config.toml
hidden_size = 256
num_attention_heads = 2
vocab_size = 2048
norm_eps = 1e-06
bias = "all"
beta1 = 0.95
decay_fraction = 1.0
train_tokens = 243600000
max_steps = 14869
MLP neurons of a small language model. Each row is named by its layer, matrix (up: input weights) and neuron, and shows model dimensions 128-255. Each number is 500 + 25 x the weight over its row's rms, rounded and kept within 0 to 999. Numbers have three digits each.
After each neuron's rows, "fires after" lists the tokens most often just before its 100 highest values on Wikipedia text that the model never trained on.

L6.up100:466502460512502543504492476427484489437480519510482462525458564514536512489487520509502488485521506504504550502502540475486522539510487510485505513479527513435556511501529538470476501480538458533499525562489480503499478497495481488535507501497497505522511482542467517528463494518508505530524510502488500507474437497495522504480524494541498462531522469563499536520507460501484513465500
fires after: " at", "a", " At", "ou"

L2.up117:492522544498458518531503483570478484536521548499479501540486473504504517523493477494475458536501549481501511499467554467460508542506517443506463476511484485471520535519527465529521510519481458498431513493479491505464509490488450498477444507514526501518521518485483519472480475483523514518511483481498475519457514544505491481491524498510513513506540467499490492543479528469481514519537
fires after: " N", "N", " F", " n", " t", " f"

L6.up413:560526451521486513451511508437491467527503484498512543506547488488459482509467496502494494507525532479497491528517529500527490532526442496509514523504521459525505477480510528504472478516506509481490502473518502513487523519450493496472481501468468495509560497494523466509487487549509513475516489515504506553467488514515487516493530554524494484486481536487563464556473483493493483492465
fires after: ".", " ", " f", " a", "b"

L8.up919:491502476555489498448516491486459467465511506489541522533530485475522537465494540523468465512487550516444463477489505469511479460480539487532499506511542500518493525484433473469495509509492508473439531514496492491538495532506481506502516486520512488495481526483543468514528498504496485470507472479526477496498529486473502511538504451499530503492458481513525478495507530514510503530522
fires after: "–", "9", "i", "-", "0", "8"

L6.up216:473481481492518444523517505499520478510488524475499491484478513499471492453484517533521499489493520479535508493467478534487533509497499504513518521510471480516511485505492481506506495524477532513503523474517542512494520482526554488509502450507481486517475540486510540486520495513490484532493459554446536516516484562491556495525475471495471466537521487486471524505474469478521468532503
fires after: " L", "u", " l", "ar", " W", "-"

L6.up344:495538466476475494532522545516470510506495531443506503548511483533490520517479476474496522474493533501477522501502493517465481511489471468521549491518531473494509445501454494495487470482485525489464461504489479502557481501462498495557526511537497502518471487524505499485477502502464499474488471527533515539479489496492518479511506502516521503484504488518501472477455509481515492501510
fires after: " ", " m", " v", " n", "-", " f"

L3.up0:497491531487508526516512499530470512547487484506489496495518533501539547514531513496486549500536497485454513518505509487532527500483522533465519520490507442521483504515506472498513458509502491488549506551493502467504521469482479532515535507502496493509477496515486489525555526496481518523518475502513431483460503563515501532516499494465501460480522530472482479512489508496455503478486
fires after: " in", " K", " to", " |", " k"

L4.up57:505453515505517516463502520498497478522516496536441516509465485444459515481481507510528510519512472497487516507457507496507487500508519503498473475549466471526470529495486446452508503506502467504509580516491524508496470481516531508561487550473478535524487494539581456487476510487498550537543505493497517460482489476521495511514530495488516486546513536537493473496525472560522525509520
fires after: " p", "ro", "u", " Con", " P"

L4.up106:497527524524498520507462471485465489512526519483490524460507501519500513490506474496552493502465505511489505515494508502522477525510528521490510527476525424526517487515504502510474496474501541495509496560516484492479520476519488523473546534478468451509435460487519558511485507496513482498509542518510479503482522558471558506496535469513475480500493540533516534458499520457439498490521
fires after: " A", "A", " ", " under", "-", "ut"

L3.up287:532485480536513533549486508533508508537496496507480497512469515523455462518508485450488537481535506497515511506519515507475558514506498523454506500544473495498512511440491468502540485509522506462469506440495533499464506495514574506522507535485506529490486494473473487513501540469507519483499499459521500492450417502503515522533487511514509483459521490511484500494507493493491479482468
fires after: " r", " R", " Pl", " pl", "I", " Y"

L6.up195:483506514475506503474504485460496486448521525479525524483507501459514537495471507520535528490520531522497493551548476496503549469482480489506473512464490529467516505532517498482472490481489469459533504522490499454491491494458524486450545511491490501491544512493523484447496511503511522466457562493475520493522523521488527509427525499520485486526530491551456501485499473473523543521485
fires after: "st", "at", " St", "ps", "h", "old"

L6.up402:528538500465508511462499481464497487496521528477529492470508502497456515489438511526466539500462501486484513503521500548472481514495511451500520520543519490496517477477482513485510441481531484503522503543537479464515513509486524494515500497504504451487507463460537483492497510537433494480500445466476493460476537524474546460476582469517522484481522515536492493479456523507511528466485
fires after: " M", "m", " m", " A", "A"

L4.up460:480488489503538522497482461499532499492474469495516506494511496502502528476556508523523505517477534515472522514541485469477530454523522481470519493481472475473470519506496488536482514521499491509528504549526467517543512506508463470468502509514506502517506544479469541461514472479514466532448515512504540555510513517469483507480566534496481479536503481490463548535536491508544512428492
fires after: "fl", "ac", " exp", "sh", " kn", "ect"

L3.up478:488511471481483525483513525541485535484526547468508519499473536465466467503547495519488477466502555501432511475494531512534475523503495484531466502496493492471500473505503522497447523510510497498506478479552481469456490464469507513486482491498493554460513469486484468516499521483488498536515552496531525495469504515518457511520527493530493524495509499507540524479494487525528514501516
fires after: "T", "A", " T", "F", " F", "C"

L6.up893:548496490513527471528477511520478504495446507488519499547492501437532479449453538501526488483509493521479511481485468487502474487527531493525527512518559478472460491488518500489455515490498472536450465487508515452495521522498495509460493528478469548544485482490524532510472525490476514523544502528480470525496496506492511492505526496488493498469443479502501503503476516509490471536510
fires after: " L", "il", "m", " f", " M", " m"

L2.up367:483519503522501520507507526528506488497490504492525499489472516507489472482417513486494472469484487487491498500542537528551488507528471512465502512538490515495499476551481465523511509477471475524518546471468477488489512499489466520540476523514477498554525484495490487491480497491509495526502503471498483495513514521480512522470475525516478472501527493508474499508503486498534512506541
fires after: " w", " h", " H", " whe", " Gu", " wh"

L6.up923:492524495503454531506507551491498487494509517504511518501508495513495496497485503506531522528492495491490463511509448520465482502520498468475464510496520489469499480523484495534482483523494519492478518473467513416518500461548517522474508512523494539510491470472514522507506501518492533509523539530508518499528495530460500475456511511486519502480487509562534485545471507526533465517483
fires after: "m", " m", " comm", " term", "M"

L2.up196:517515525533477493455516526543483516515458508493489483507467496447420546483520483513486450509535509524485497486489457473484499516530513480485517466509511505466568533491527484479521495494518492457478537533506508479468494462463543474516505505510494487485469500478480476507502521460473486506461471509498490504493498461477511469460516468481552534496519525518520498515486544521505497491523
fires after: " N", " number", "%", " A", " U", "iz"

L3.up526:540516527554515433487525491486484536555520510511491502534470473482481538547468502551515526489544516514518507491481478473527503523547511493539527501459528504513509535489502512515490498522552490507484472466519484476487568459503499478511472538534520539511491502516492512517499491506462537507515494487486484485479472533496478497478525490471475507449504518516502507525507490473538503469479
fires after: " Ch", " A", " N", " L", " the"

L6.up746:507519520515506473511519492506480480494492507544534503517517513451465505458498532526483500496487508471462537452439499473516517458509489510516491497522520510531536556524489510503527519513495488502482493540483528513520507478569487545535524469530501515524454510526493500524449510490481494525473486524449526483484515531527496487463509490517508496452515512496500483473508464505501532512519
fires after: "u", "i", "e", "en", "0", "ag"

L3.up943:484510493506478529505504491506527528520480495490512495491540511471493494493565476503454512495450520519496512526466484499521508500497520506546515542502498497490490504509483498469503483551523527533507485508503484504507459424545485509506544463489517485520488475500506489549531528503442497497471488520537470497504502499446508476498555489518541505460512498518518533552534536482468495486473
fires after: "C", "S", " re", "E", " P", " c"

L4.up221:483508514486515469515467509511511469516516524478527471490490526544481494506473492493503495517492470518429505503503528514457427535510522480498533518517458493462508500476510521509577476495514484501526479488518514510502469490465460518486462485491518493543478492514508481482469502491536494476509428498527513540463481528508482507502519526526471526539504529471489508519521497495469481470536
fires after: "w", "W", " W", " w", " I", "I"

L2.up266:551477489512497479467527485519549506507471501479516488496468496484508495473498534536493469506514504478509525499464488509543489489513495527466472484478463533505519528527496478496548491508478542487497521536481473445524533469476509472494496505559516467550482467522538467489539479515525494510514476477469488511502460517518493484494496506507585518513547518495501460523448503485525487549460
fires after: " d", " l", " D", "ens", " h", " L"

L3.up972:504470454514527514473509499482478485496521518477485535497448506519495539529472506465550491530536525524469446468521465483541528512461519460465517533495522492455485485484494512482493506506496515462519499471488519454527499503493522510478516478523491448550487468480501493522484506488537485517504532490542512477505522495481486547531486502547494519454519521546484514471505518467536488451507
fires after: " A", "A", " a", "th", "The", " Her"

L8.up195:539516473518527493470534509524479486508515502540448477525528508544500517496480507472516477497527475510497496502512497480484506515483477469577495452517497470454471521499488508496539496509502516476491514467485502460524531498475470464522507490518535470512467489472537544493505465484528487505497498508519487472474475516514519478519519468583495495497487507516532509534499487458517496540521
fires after: " N", " ind", "9", " ", " n"

L4.up788:477516457544483512504471517454484559519492506500488484464491526488521494470489508513472559466494522488455487483485489481485506548494520459460489456502486537498523481505510483462476498540484436481533526457552480517520466495496502464495537496515488511486496533512495491507470538522507499527450485517523547468491511482537546548520542558490504533472494499513525493495504528497498512486516
fires after: " St", " c", "r", " sc", " Dr", " Tr"

L2.up866:554517491490535470528523457465526515473450486495521507481477483489480495470498526535496488489515513499538509493502471474508470478515501507478484534488513498492568499522483464482520490494516461516505543512458476499533470478535519508491524480485501493510512474520512527512498532545498499485511448547506519508467484495474495517524499479450518526511499474508492479486491485467505482574498
fires after: " l", " s", " L", " pr", "im", " ro"

L3.up584:486498532525528517475490496428500532474512511490451540557516551523466529524488484514469492476531487527510520487513552550512549521528500440505514482494522475478513522518472518469521497503484508473473523472547480491487522473528516484504483489494518509463462426508505473525503510523469470480517495474466485513504454493517543512477530532516529535520526494513527520439440508502522447474511
fires after: " A", " J", " he", "A", " Se", " se"

L8.up739:506534450549464464494513510518494466449484503495510526448481508480478491543507453479527505505446452521490526475495488551467488499481475514538510465493526474513532481496496500469507480495501511540541484502459484511475521502487526543498544497484478494501447528543504519487480495503485497505515510504475494506488486520525491528491520505504464520453474482527474480491462523496505485498530
fires after: " ", "-", "u", " a", " e", " de"

L2.up299:465500449507518516499461507516534503528512508499541506496501501448510492481521476474506552482474482484517512458495446466481524529493503529471508475503505516509509506498496446453474548526507464481477511524478485476518520510561499478527462507509485484483510523508536499485506473522534461504484490518472517519493506514523517450522503509532508510533511442480510502475501557476546456506465
fires after: " c", " st", "==", " St", " C", " p"

L4.up280:515525502518462505459556544533451522485530499480502497502511528465514499474558482486450497521525526500481500500510539545466454477519566488505525502486511535451469521474541492496480492489506458482555512477528492448464494507509505474530508478545492505491573506473496474491501482499481499515506498484508520517497506518486492503508477507483508545476502465495512528519493490469525495525508
fires after: "1", "R", "B", "S", "C", "2"

L4.up132:484487475507490514499493542441516479464472487528535472513481473481441440518480453499569486493465510548517497512497480482511448545462500488522499487510495490462499523504458518494478505504528552482504482461493469499529515536505432538486440484480483478510539516491510505500515471520523521486489532505518528501466522467489508450484520501460475523488519536488528461444479501527474491528510
fires after: " the", " an", " f", " a", " The", " his"

L8.up78:484448465523517481480487483476459501493484469529541487485459449528500516528518509484504481533535464498476491478523464447497491488471522497547528474512478476551476449509512493499521474479526515492518473513528457514501488507518515486513540496509501456518501467477459497520517514491535540516490508489505491518552506552512533539506545499451518483512491520507523504511521533502438472535478
fires after: "2", " con", " Con", "or", " an", " An"

L2.up1022:523441557509474496459486471530522470488486498547486513550466518467497532489502481472489531455505505511491487548471507495463530473496497486502510466488496526451470480512499491510500510508524513495503501502491516472509537537501519515486542532462513513499464492517506472484506462525453475480487498533528540464526498513488436493529488508488503469528506521505530502505525491502547529487490
fires after: " P", "P", " p", " App", "ed"

L2.up887:514523512521475459541505542543478519485498492480509501482497505489483474467502519491473524486510485495528512528500491486512499480509531513511492464494461497503500470525470465522510500511535493480501530546526489472531542528530454523547486472538497516506550466528437480487526425471461440501483531505479479513508520527524500500493465528499503507516491488546494521517510530526504524491514
fires after: " h", " Sw", " H", " w", " le"

L3.up147:510509500496513505505559476534481539515488515532459478484472538556512483520464540544494553519478479473466487516490491514492483496535510501488469519511480488502514529529482540451528464491473468507499484475481498495467494488485492506497503490450538518495524489494514483482480469504518473544541476508511520504497483523495505505529526506529505510493506468473490555489517502477495539490444
fires after: " r", " k", " w", " W", " com", " For"

L3.up455:506533508501488564520520475550509507525468487476485510513497521479502461486523498478495441499529536483451514498477489518484486524517481483484516522511533499486469485494495543480484515498514519505523434416504524483475479506538491470510515536503521512510482511441456463541500553523479536509481510470531530512497509513494509483475486511538526531506512500524518478565484452494495489492503
fires after: "A", " A", "S", "H", "F", "C"

L3.up922:548501516454578507523524477502510543468507518487497483519535480527508521429492510533483517469495529503488513510476503511529491530510476547477530471496490510553485510501494491479490466500473436504485485501517539500521511480481520487499544469501478499486483505490497486513511490540471522494546491512493518456490472472512478539479439515498466475496535525494517469521486515426483504492507
fires after: " K", " car", "ar", " Mar", " k"